From a checkpoint of a small transformer trained on Wikipedia.
Architecture: RMSNorm before each block, rotary positions, biases.
Training: a variant of Adam for these matrices, 676M tokens, 10322 steps.
MLP neurons of a small language model. Each row is named by its layer, matrix (gate and up: input weights; down: output weights) and neuron, and shows model dimensions 256-383. Each number is 500 + 40 x the weight over its row's rms, rounded and kept within 0 to 999. Numbers have three digits each. A neuron's up and down rows have the sign that makes its largest values positive.
After each neuron's rows is what it responds to, as a language model described it from the Wikipedia text at the highest values.

L4.gate388:511494472564454559509511527558415508487512457432453497502559486504517466601481514500416479518472520491513524463480554512548490571403584534494502489505495523477415549543481516505451434491462564497484507488479532500499571471502492503477548496467529574516468510443545489478529519524487558504531526494460532501392464464463484505470509445570473491480477526565528536497581461506512453471513
L4.up388:552443489493504524498575482537508552487522469462506560504548481463514579498547447489455450465557430487434534537490491457479512436570482490512460479513453495472500528519486516483571505512440497471503556481530478600469559451500464518455513424509491487462532450469459497469495484491486488502489535522447465493527559555476500540478502537495552454500421366514470564511468513540443427477552
L4.down388:550459545539509438474425488514498516481467530479533497482492514512466447498420553490488407509606425486507441515519467495536489481412530511532504515512522485474516516464506539551446568474524513514530510490536524400473547546490464533475423477505474487441355562477517455462452534455500494453476461484483517562492525549437500493567513462480569521457536523574527511447512500456447530535471
Mid-word continuation pieces

L14.gate820:449448458523481501503552519537492486420550453545517495493446568539422502470457380519531451562480502506474456469463473528436486459504479495459513449508514520513441541520439463483540548569474517438521522502517520477542490468428463577523473564496432538480522532496562463449529519418507473440502447486440455477466432540513536563453481492546459451525447517533501504484429548481511488500543
L14.up820:539503499585552490457518452494461467526514476534464520503523541530520534547520559551526479493503515565465479570499547541452471487524534476525540502445503501508443528560491499416570503466434558547429541533439520447537456548488465466509540455569496492504461533448512503446491556524476465482479522425497479523577436459545503482551532557531479510461462464484540572435408474541493491543463
L14.down820:487532449531540512519502539514503560416490555453538590496512502457473497481473555501509429515485418522487540537479503442466532558485466495502574518573566502573501510436426443509474512511524523450506552396573504520526467470505506469553472478479469554587473534494500573517529542484463566520468462438489467423495479544527481520470472553480497544488457483536501465607519499533470522492504
Mid-word fragments and separators

L4.gate3:543540482512518562451513457550484469529550534520486477532426411533489456525487503450534510434490465480549487454524514484534471577563474527491548516528475524532547489434497451475568496460454499528462494558455569527521506531459491526597451497491457483480511500479459516519466547552504532516509535473448468454479442511559480643378525441612528533482485528538534491454502536533505517504524
L4.up3:463461495454567539486471500499477476552566507515512469523421433559540590470525478473508521492440538480483446500542451544473500563543481516556514519524490521530550487465459482552474579442486437542474461502523527473488466476490477532522411463486506500484516519448513458467467543609491475490485554519473493462487463438531461481437464449538523517582561509532550536488505492494512442446504
L4.down3:556521615508504579496475424536439457596523577491524503528489423510440534513513536493506487415433514428521493492521537456478471530505516467506529399482514510480491478438537429402480590505493451498478530567470490503479508556535502488543517466533503483472521463442481484493537496595487542553556438435428499488479500510460508474493585495517606533515501524541589562478501522604498483472446
Nationality adjectives and sports

L4.gate756:471476502518464498464504498475451533509519497441586529516559470486441501467504573412489521487464464441474492544478459567495444432519392522547451496486480478436513476546548585495459499482637501503440532484489520511407498509549440492547542388447497547573486468505510538453451427505505481456533435537507510486585522507483478515552527405492533482466449416554509463510522527523538496467500
L4.up756:513499538544442484515528501500551527520468481532578529497459491542544546478578429505506524591543429507502551520457509448474473555502463505483470546478549494459537538476593514477506446461493553556511529491452452412520545533488426515380538533460437441506513543499459478511504538503490400473505423477425518494549491501547518464488507549378511416535487529517523463485506530456504553524503
L4.down756:597493381575572498510466525541478540520514480490497457470461508493526576504504506593538530550516463489518552465503516493448461543500511524526521465481496504539554535478463456450486565459429500484481446538491491434580543525460506455394454498491526407411445554504420467500486512500463543552413527498486475477459481520423536430458537521577469467474558518458491488443467558568388476510515
Mid-word continuation pieces

L4.gate157:548466497512465475473488412532487508494461545593467472546519440441583487561499505488427502560527529480475451429379578526534490568471468456465520424460558444466513462469535529517534560570424466400468506464504495601523534474391501499501510501523487485521499516464534486523438473520477488491515520440547468473478531520522558450490545430524538523460471520496528532574507530457477514499454
L4.up157:530568476401502531481548509532465545473488469548440527445481477483586529489423530450457455546530498515550543474449505527471455479442479523478498564529556411461520488517448506523477513564502519506503473516551546481514511530483521431448524491515523498437555522527444470593502506439531574475492503558479479503515505529505503460515464558438480476527474562500485442517489609558527543484488
L4.down157:355475527462575493481485506463491553503520530506496506446490511450464530517523434446548502525455454463525468576567532478475527474535515494473428534470434550468492511466497538484530401526497517485529486550490536544476475550591547451492514526436499497505516508502422475475556590479523429524458426462472511523497514551495507511516588480496510584525517461482500468459525471507495460526511
Mid-word completion pieces

L4.gate841:550454453493494547487495562503480501458537453480519539526461516546439482519481508502452393528494549539584504486487399458547484527585547453465484464506490462532470502557520406432482491513478519489524485567485508482551488488455572559508544497500500608503501559520528529450458521475471492508551558510487460492499496487433442525517531577565494536535434500492487623500523535567495483480488
L4.up841:581502461574478569561518455411521509540593445519519531526515488450443519417492505477520487544459484479497497459384492529465534460463539534424511553470532459477524504487515448539540507547525532427532475508514482441546478536480554403537523542508530505480516524470418488426495482488514454460522499503465606500536462497488515471451522506485543492456497519498498560498507535486488429521563
L4.down841:545432489554399498522472492388501493492541492567545475458454462471450555526473438475478403482448529486466539412450513470518611546458475468506524527459495459493501508559536475469508505476508496443439537534521483495532488453441521440568462505557507548562452536507490458434484457493532468505517442513473492517518478513511517513456514556557526490520499507517496548482501456518455458512549
Mid-word continuation fragments

L4.gate687:497510481541443477579493461492473544422470536481485487511560567470495467505585473533522418506516422487463519514507578514438410398557539419550473470503557532477538532471508461421488396511491510456548563469553454539544457557480570529513497455405533480481493495493452559500524502465518498462460477513438541411517489512568526493478543513542533524508519503533509519529449492452431527480484
L4.up687:517506520568477487518492521431518501570454468552525536454477538497481451513483470573576433516565478484521479473524471553515421429566583552543490526538512509515518492512469537492538466446525587540518537494491429534496500533483524462518497547500522419530514552526526493462486467440546499447518536511494484475462562458570604485551553520501494522495441458484474483578547441433513470491464
L4.down687:454606397407596513498500518479476486471540506527478512492478492506532498399430516491477522487507490526520510503497555582466567640484514572454555473426534495489474369416563475535531519465546430475509576481489454525549500477522483554539533471518531490530591515510533492502541457535514532487454558493467456490457523492525436480466450477465532475488579489431491460499449523541505483458511
Word continuations, pronouns, quantifiers

L14.gate834:415507474490529536492514543555530520526511481528478546502482472475451551556494463596478444487515531542518543410448521550486551474556538485492488482431530556521498477483436511531506490544518424485508575588481556495519492485474479515510604539530509424512487528574552421466499526531526542449519498514493536564550512471547469550496486497539513514558516509536465451513518506450523539495534
L14.up834:578519484474475503510509483503491488429506566457472509497548477553485502523472420426463508531451518492464490500510504515589438472540481452444522516519510452516513530552491467480509485464524484535449554435515543479452506523486485482498563548454481497499522494521476560473427511458511526552500542430468497442530508457502442494505484515516520542478461553452503444487456495503505444458515
L14.down834:503458554625485537478509475575499506473514520467420476586476500369535488440544594469557431498466446443550476505591459474533561453586550455541492505492503547434501492474435444535479504517466458507464555561551539531560460464460534465501461495534497538532472535509521455476538520504542481553516466502512452503503535533482496531489489456447524448471525490539545554502474487534514474465536
Mid-word name fragments

L4.gate793:448483463558494456536535569564483528471491514516434538464567509464449556484468549499523432468426463491490459460504494484434509539535457496525516543506453490508481448515466386482535494510583515531498457520498538514515540579471542485490543460488454405466509481468586536529529503441458505542501508569539543540452487534451523423522492505506453550541488489440514475455420485519537385430540
L4.up793:461475517508506513544462532548528470523462373536469491480525431428453494468483459525491450502567449445570473489576490488500454487527503482507557460513437476564534510477504499501585520474495499476471456501544501498501561581500468479501554399521477481516446495444548493511526462444518488559441535507423581487469546469484470460493562506455469493499477462510515491436428508499551431461544
L4.down793:493521571512448515451474462496526450411496560527494526506544481557502425494500448473510519483524537469520523508471458460491515538486473516538474483404551465482496438543472516591496506496494449503538474472462480515488524522525451509486495471483509504417516514512477496496517527440490482500494479479527466506504423492455543404505506563464514442436463558468511503547548613522502521444468
Sentence-initial word continuations

L14.gate760:472461490467501466468463550527482456471504506503502600518527507482546457573507486509553439500510464454499432540531493461588479583513545593501491480484509543414473544550478495425451543577513484469447435467554463499486571466531523568503451519540479562481467540503495434477475429562519500577510487494508461503495461541473496451509494510527518510478497492479519517530457555524538480594491
L14.up760:548508528437476464484501432507499537516490556461492426537494464474515476446460466497417521445503470429502586464532530503445518464483547505502502453436463456453431431512479491558472472442506447529555500591473518466528529514494520463446482460522431439517513478470510487498435499446487530495486560584561498430511481563472441503448518514554484521584525463455476498471546489506511482473501
L14.down760:530387624522539493507486520564475511547493449488527528512481465434498499501491463482471553513402455567424519469464488445522495553547576441494513520490525538476558531508435490522511539484466522454521439500513511466506483507511546534486489503478491479489509547547485457444452474452478619504447499524548547516495488461428493625522463474493528519518507570481510505487501460490482474531501
Mid-word fragment pieces

L4.gate136:530565462581425455513468480516474469490489531494463508500582508505520504480498448493512476494524519501485549538460500510499500497490511436503466458543574409464525490555437459447504497434496497473540501493495419533470518538481455487479435601513490471403468468521518493524542517449484528550467487498538514484560495510450476483504457438488594444523541531464506471480496500513537502487403
L4.up136:573470451477496514489458467519491466519488507522487493444504501447572484518552519489501539479499533543578478521528452548503524567488466562490580504561539504500448423544472527480474479477442507506470479507500473475463419483530459510565496486491523510494481546535561509484526497563520494440521497557489564514483500493491445468536483530504450511463496481513577504473494544517534516466512
L4.down136:517602489498526438441486497438474501452545581534487522513528542510429501442453481501518522458531551497466474569509536466519488512464530412477477519517558513525475480479480480475478540526523452515498513495496455526517527507433468497500412468490488518480550485535526409499534520507425510464460444470545466489521568476494506515496446410521523542456452522478502451462516481473421516478526
Mid-word subword continuation

L12.gate860:552462494438517493444556451537470572443499493489549456541487473513591589512478500505514457474473529587494492510527482424522529561490450497551528422490519472472521488486565487513499498491522483478430513459476485537480518474498479559544524525491542501466518530481515491547513484531463631465541532464436465595534577528547465491497539425495444512486502528440564530439465527516486556481523
L12.up860:529399532510541486452476563505479506469460491511473500518513576581498578518450441527461451473475496480472449541570562550511520494521469442540474425508493511500537453495501513522624506518488496513512608510451488460496510552443477563485527499540468525440537500477510534486471553544500477488477492531543514440553457471493493479496445506495492475455438525521491442427514528551492460514530
L12.down860:552516525513489467455531461541599537446531535539419432495431486522506548542409479468518477492513489501499437541482495539453576540471466448490498471479550482519507535509506493456503514525491518475493516489407495483465421484448443478547442506516551524449514485460426436489531548477524517435538485399482521547620520523482487483485553464484450450497441477440509488588491493533496491483466
Place-name and nationality endings